MLP neurons of a small language model. Each row is named by its layer, matrix (up: input weights; down: output weights) and neuron, and shows model dimensions 0-127. Each number is 128 + 32 x the weight over its row's rms, rounded and kept within 0 to 255. Numbers have three digits each.
After each neuron's rows is what it responds to, as a language model described it from the Wikipedia text at the highest values.

L10.up1495:144148137081139148098051095082191089145100148153105146167109152150139160087152113142073134145113135147038147146154130181132130070116114069139147111137150129142121149164159143115107105128138125099146161084150162112123181149132179139138082169076102145136127155207116090154110079114087153100097038119171130130100085157151135104101113157153103105141148121070162182170179087075144067134142
L10.down1495:095121097126081151145140159124047179100129118067179153108155140136179099098103102154176098113145086123136070153053160111118144143141149111103134174081088122102163112101133113175124114129098146114110137154098155112157149079107144191183131091147120141141110160145082166153141171123126105149165178112151163083113229123094150096079135139167146088120172089146147108112053131064166190190103
Description: Descriptive "as" function word

L7.up116:127127116080132145131130179144113112131147177139109081113115167124161064141081127081084148128124165154126099115168119144123092186145128106118126130172130152124093101092245115222107093103076159069083136136125150080126162157123132183167107169129147164171071166103167100114105142127149117151103135162103143140058145077125123122106137104103179129186143128201126099158106114137179145043114
L7.down116:083113118155097172104150124155088160071125148145123087114093128109076141070102151094127140164131135142098127172172115122123163111111181107097140172106184168116137048130126115112134134119124177122120148085087106141080133138156149127116161158164148139132136082143134167080117140089169127181085152078122215150161136106128093129121117170095117136099055116161097129052129167138122103074144
Description: Mid-word continuation pieces

L10.up1235:140124061106168178162173122145121150144111147143119108123073124127101153105149096179118173070112121085130120156146113132098141141154147077075113120162071121095101114082147073166130105037106119145129185135121108140140144153115136129161069187159106101119154107137118112141127123141149163129140092064119043164117148078220080151133125135156158121161152138130158100120087095108164147088087
L10.down1235:091151109152191159125161129142124104118105068132150145132065163151155164133131061170122143106048081092148105134123154129231185167149094126128076143098073076127128075079105140123128143120104104140125080188094078148156128122147113123104143120158139153126161104105161153158119116140155180117112114120133135124158139106141124095105190096128101052105171119099133093132133106123155107176171
Description: Mid-name word pieces

L7.up226:185127162131166083173088129173162040123138189121159152112160207135103054109156118140087135145122118099099117137194091142157125099136067142131086087108119173153103128129130084133087095108155112166134214097163113107142139115122168169155093135125117144116122114133136120131150117160137148137142137111126191121125168137130156090137132215146172108177128157115148166174131155127171076104149
L7.down226:117123151154127136143152137120146125106138099070090085084120165089161123139098122128167134158132108130173084093159089086164110124149088183102151119174133175116085132096154103137082152151164129098154160081154106108152149137121113121130131187144072132134171120145092150177166137165130146107128165125108045126139119121102119155127148084126088140134079145094071125140183122133133094159137
Description: Anaphoric phrase-closing nouns

L10.up569:157137144098142131125111143135118160168128130097122114146106108165152084123163099047178102122101158109122093159184148105095063110239150109069175123130110135163109098171125120053110123185094161164160133143122107106148103117134142096103132083174130083119116086133089141153118090135128143146094138131094119122102146078088163122167111133130155096139128154156128127165142123107103094068100
L10.down569:127165103133079140117122117089126161140094126118037124109183165131132140119120107161121169100146111138130222124111107106150148140089088156147141214108116026119181128090097164132122168096172110116062094158132150101111172124129112138147089110111101195130168163101100061118105153149149126114150157115160161111164112144160102131094172106138149142089150109153098121189102129150144148153156
Description: Stats-table cell separators

L9.up775:100114100094164124165107178130143068068114168103131151159137164142070155142149108079111092109152126158077091152169126111097041147063094152148206155166113145141116133120172081133162120141062107064123160129168095114091127137161162162147138170117110155090080131103117103172102088097111162144155126138161190132081126081082164133145129142108179131143133082185148093089083137084084160096102
L9.down775:138122178132144132144093094150162084160110109143150075143098046135109147150111117188144175130157117168110191157074169122132099129112103042143140170173119122200160152113051195173155149154161141133175121162070157197169093080174033183152112165111133150103167099134165088140123147157104111134155149106060150148156109057180059115142169122101137097151172147139084136136109108153121132124082
Description: Word-initial subword fragments

L9.up460:103154039149147082113117111151151156171112126228227155124056125090111075165126132095110163097170140078110152123115133219148077118122130129124114081094135126144145121109152142101155140143115123117115210133081151163115129094108146148107123103160121091097132135167099110122156115046151134170116142170179144140095116177134125111104081168139138122082110171126170105054163148141117173098164
L9.down460:145120126096085152111147144119180159105131078145114139084084121099078143076131068104107130122144126164121139196197120112123097115163124152159133096141108148167195150128127103095144154112176114118120128116142147148190137151129130095160156107131093159097091166104144159123061101199047156140132120099122134070147099130147141145166063135152125145140178101126082174110148111099146099155143
Description: Sports table delimiters

L10.up1017:119114118115199152111114088052206146119118164154172115055150168098166086067182121124097169127158098097116127128143210136123138113143097121143103079167144145112146155108175121131159138103117113126159187122132093158101094193128146101150111111133146113147147085160144110140178154117130094190081142089119126140054091157140063117163141158147101081112107127145151146096085119108148110100054
L10.down1017:119149147074169150167150132130136124111137248171127138112161161149123088162155115142193095139148131086128092094141105096096144136102178053123128144155151151200080200092218130200165170128115103067154160125176170100125115113108141151145104171167092106135107180104150154142090181143154122079106104127081109107136113182136133171092108102143052091109060156153142162140119125171078139108118
Description: Pre-verb auxiliaries and to

L9.up865:101107124160148129142099114151166151120099156159136182115146174159140125176141108103105156033161095157133143144114100157054076163155158127067083126222144124131125129158133096169222140160123140138131150144087189125112095183100132202054122146100185147164153113155118080140117094085173147156181158073119153164129120128123121129167112139094100186123109137094074138114147151151134148152203
L9.down865:155064106114102101169075174130123093150133106073145125147137124125172162085138112135162091144215121106128090152094128162122166145128120160141119115113069182137087176116066166159119092100121142104118147155130161121152081147168146098159139113170121098122161069123125123125110083177179116053096149078074181156159125124103136134117146097139102049115091117177165076103145179148177138117195
Description: Predicate-opening words and fragments

L7.up1365:147110126078176111161125133121198133115116099152156115175129130184097168118108147029154123084129123114097081075134124182098120162136153157145082113121090125157141127095175139132135123171149115151198153026149174087133147106103166084151123117126143153089169145190132103106173133110149172180169140119146143183094146114101167080132109126080099156117094099152109136112080122117109102114147
L7.down1365:100118173184159129139069163121074151201113108074113148148122074173059210086162088136110139131125103171111099144157154129092115155172094172142159130155167166117141105178102186093129127090136169087157080062155156140141121164175132104127161111120151096069132126102164060152143134161113135101125139095117144118137130141097185087141117159098066169087081094115142151140131112145072066078132
Description: Predicate-modifying adverbs

L9.up125:097164117143133190117102118120149109106070117120116152119167118068127112109105128121146172110104088131154121104114139161110084131141137122106141182162120129079162095157176151113148080087190151101126166160131140186199163185135128117093106160136171128126129137187056084087166069088113161134105117121114171167129177141118100111072097129155145155117110139163112112096139179181129140132153
L9.down125:097138092130147137174148133054119153120165146115151072148086160102158109159183126094168140130175170095105164109111078151172129136110135120101170079118133080105174172099071130190111145189141094064064140099060126108110112118145131144127120113087140160136146174132157147143184138145115077141184181170119141109045138070123095118138200114133121120174095112143113060089159179140116126162150
Description: Table cell contents

L9.up1024:177091149120135141158084175148138063158116178139133126137129143177164096149116129159072166138177133059122144122147075188152133134112157133150144089106155165153078128120065097110183018132100160135134131146110170123132127106083087162173066175089093163131059126160158121107111067113146177151139130096093147149048130132094156143146118155117136065181124119160137188100151092071112069092115
L9.down1024:110085173136111125116123143134125089171124148118148169118093076131092144179098102126141126157097117202059158160131124134138093146127130114126161126071106119143113175137170118088115130120109134146159106114112166115123143136100113157166131185193096117090139102114132153129093133100067170158206131128169171149106091102181130093103147176141082127093128116056120114137135181136117126135126
Description: Clause-ending nouns in commentary

L9.up1351:117062126085150103087066135192120076105115148186168118172110142186135113165136128136087173106113140152084101120132134137122091134176114143181128089095102161062105110144120142147164154179057109097102134122094116132124124132121119103154128154127114146109119166147104132115059155112149167128105116081121118108110121077097106087120145107184172096147173171182133107149175135077133154125140
L9.down1351:108153120111102164089126136173126057177143174138089130058121152165142084147160117073092122102141061155171084121142142108171136142139190113094105148174121143126107156139112175091160148127139096106147084090067134140100134118085079130087152193117133084141101101083136123131091171128141128143152153150152117157138116143125092114131124082171166140124080120100098162157148140149096090129108
Description: Before-number tokens

L7.up1125:144133098153164145160143096170208133161126145183162145114075113125123155091166064137148117122131184096170071111166142136085138108151128099109138092137056104133113138109100137117117086109084146142126162113191110158155170137169161160143101180127029104091090087089113154100167162141132110122134103136159177128165155083163109106115171220109135091101185161103170136187087124101113116093137
L7.down1125:089147110177142110147125107149150120176064144152122150129098107141095109137103140118158105101079130123107144186149143156111148114117135082207133191106130104101154132073074106100139119135094120163136134212127092123172121177113111197131122134114150039062144123137106177107120123124096157109066147151168093121201114133121114113096074108146062122156096131138150074126152150074188174130161
Description: Surname final pieces

L10.up346:137117138124132099161159202202132098094089160084174195167171150045154135163163138160097076066098148143159069117080076170106145157098133083107085134073107078131119119110119074101070090135152113098082154119150163085162085132124111175137074183086101181128104131115125124148088143099191133115132135167142109111126169163146116154128114137071050162118109161109110123165126100082121113164162
L10.down346:106092139096111123151109167088135159140145174101096170073134144112123134082166181128149101084155133131206134175080182074087103108120123106068099118131133117146175147111088154114133138106104158120106058111179091116087122105117087134126117177121109090073128110143117101080136119162177135136156157173102117165170120156104113105127171119107108171136129152109133104131065130121091130152137
Description: Time-reference phrase words

L7.up561:110139160141172143139111165155143088097087108137110138097154128083126110138113130151093096163122156143132126120153159092063111116147082121107147119139088127179144143111041153129165112081092132137109108188166178135130130155131093118099134138086159114146146171104097123128122135110111173187089127159150169129117127071105101125122188120106154113111131154160132215062105145172151095128154
L7.down561:081112132063181168107146115082135147107129127140134088133125103094157143134173090122130145144081152125111204121177162141075169166163100128114158147170084102092141118134139082081127132126138155094135096191074159134049082142129124115113126118133137136142178176133177165151108140147083208078084121069135137143146137124119136079167165063161115152150140096131100147113121179134162136106098
Description: Digits in statistical tables

L10.up1163:152106129151146167169170119123117153121167148116150128122159153106128184143196078106141143081171203110169089148154128130075118128116128145130143075205115110118129160099131102181119139108103126121152126085134088129120163133148150119122129157082082133094117149117099104139123165147161130175118082111157154154131152039089142126134106231132194122204164141160189087133135159129121116125152
L10.down1163:158151173188177146152121078146160087129174115106148093084091085090140095177118100137165127120148117183138171165210203139091165140106108120062132148167066102106107119091114159152136105158136163113140160155040079116131095156142056135104163166144128094125120117094119175131159091172096089111114094136109103139127115157144160141179186150120099084157150117137075108108130122116117151132134
Description: Second word of names

L7.up90:086099114134119168106110192165186100093097141124141092178137146133121120105137147125137115104128110115199055101087100089125173098117111091124155153123137117110129062129147095125133078051177112106130125119208183094122107143119140205135047158141116173127140103116120114163124101121124127142124138092109144129143128136113108138089093134137113166113192124183122177133068097079161077120083
L7.down90:140107124083025174127158168147099133126153114130154151129172098183098176125111075071174120109108155085124108155138106113108081133082112122111103146132120104106122128125105186092111109114140141120138099151152167187119154114090103153079101101146146112140208111122079140177080144141125125079117085136164074106125039165122164121135057071141180141137194175109152157076130125148087115128184
Description: Possessive markers

L9.up1318:079125111129150136144135132087146188074147174180108120140164135179144154131157173112135106118112062114152130084124155155135096118096115121109126089164071151155146096112136160204197121111126176107132137102113123203110098139120176167115118100116117055123093150127113127121102117114123146148148103105139178140147076123164111070123109158103133185197107221134069097128102138113153092076078
L9.down1318:120141183079038121153094140184121126178116101108165169103198139094119104140130145133137087113124141140134109146132126102164161180166150169110118174165106123184094205143086118101114067104096079088060146074139107124096149089133067097128134122090162120140154132130153106116119142138151129055155114164090110093106148128132114064154136141134093058095155153118127141157132146080154144139132
Description: Subword fragments and commas

L9.up1337:101052122154135163210109152131150099093078152080196144113186153112153112162104116130097151129133143084190120081134083151093131131143129085139091097166082081149130149114079030157154105100132106162195121118116167145151126097090166175169120106060121119146077115076064116135079095118147106114139124147170157158120132129128147124103121132058109145111195152113143194163129122121144096108102
L9.down1337:092141102144124128092164125183138104137154085143133096164085142155153157074162126072117086098097118156122070158170093136146084140153182078101097099128064111118132045141101164162110150167120234114121086134185096130107141135071117100122148097178153073184184132121121135103134114114107145115145116160117114125180075120126108125152115088148128164151097125128122082061137166106149107111124
Description: Name endings, time-phrase determiners

L10.up1457:047095128157162186186054080158190139159140133119160175162135089075138112142092150170091163071148140107091118131119192113140129140175104140127112132116118107159131113162159155117171119078117140107150162170144167111133167190123123154092068104114104129050181151196101064132080070100156136126149135128173099134057120130155114104110149157120129107137154172188117210150115154101116064085098
L10.down1457:168097114200181141141092141145141119191090099137138136131143096125125145126130104098125129120196097091131119144183156134141111143123126167137101049140083173072148065153103139193172087160137181108139099099176096138146161180114128156095125053068185145113176129176050035150130101148145087086126156065121108145149124126085184133182102173098109131148078134084144105086171153152108169117119
Description: Predicate degree slot

L9.up21:112155108137115186126142121110181122160150126141115138145129116147165069103171113130144124092133139129211113125134126134070134121131163079133202106177103149157124176152144134207130129122127133076127144129103089207154138134151164166137104138095072106125103125119083153108087136140125164197117159060138121118163142095127105144117105211112122155177156118134120124141086115104139132084138
L9.down21:153065127103189105115158155112063162114094110120095159138115117142090168155068080144113172154078120150068155131145137135156104141155093153107073097060094121129129168091124142140120155088183104166109117138166117154144093147132104127119148132163123163105180184116202162085124115139097143126126140147119148138110155078166185111074135025103130086121135196095155116163122130108166141148176
Description: Mid-name word pieces

L10.up1285:101080141128141170136117144127109145155119110138194090125129136151157174177048111082087125127099188093093139113098135122085016210241097112130155134164140127142093144179146124155118138137079166117129099089145093110174127141158063091165129134145110191148128108148086052141156062091163175175126085092106104170116152097111101101065075157128117134141159071133140101162095123231163129112135
L10.down1285:129162074151133141125152113131122125086116103172141102171181133139177138106155186128131099058105155113135186095055120106053086096114114122140121189086118079128203119144090122137106102145157121153071086077096091099126162075133075135099133160150145178071159162133103102109120100151087125137160135058086092107148101180161046192118138153136159119127164106076128164117099190153137114142105
Description: Tokens inside numeric tables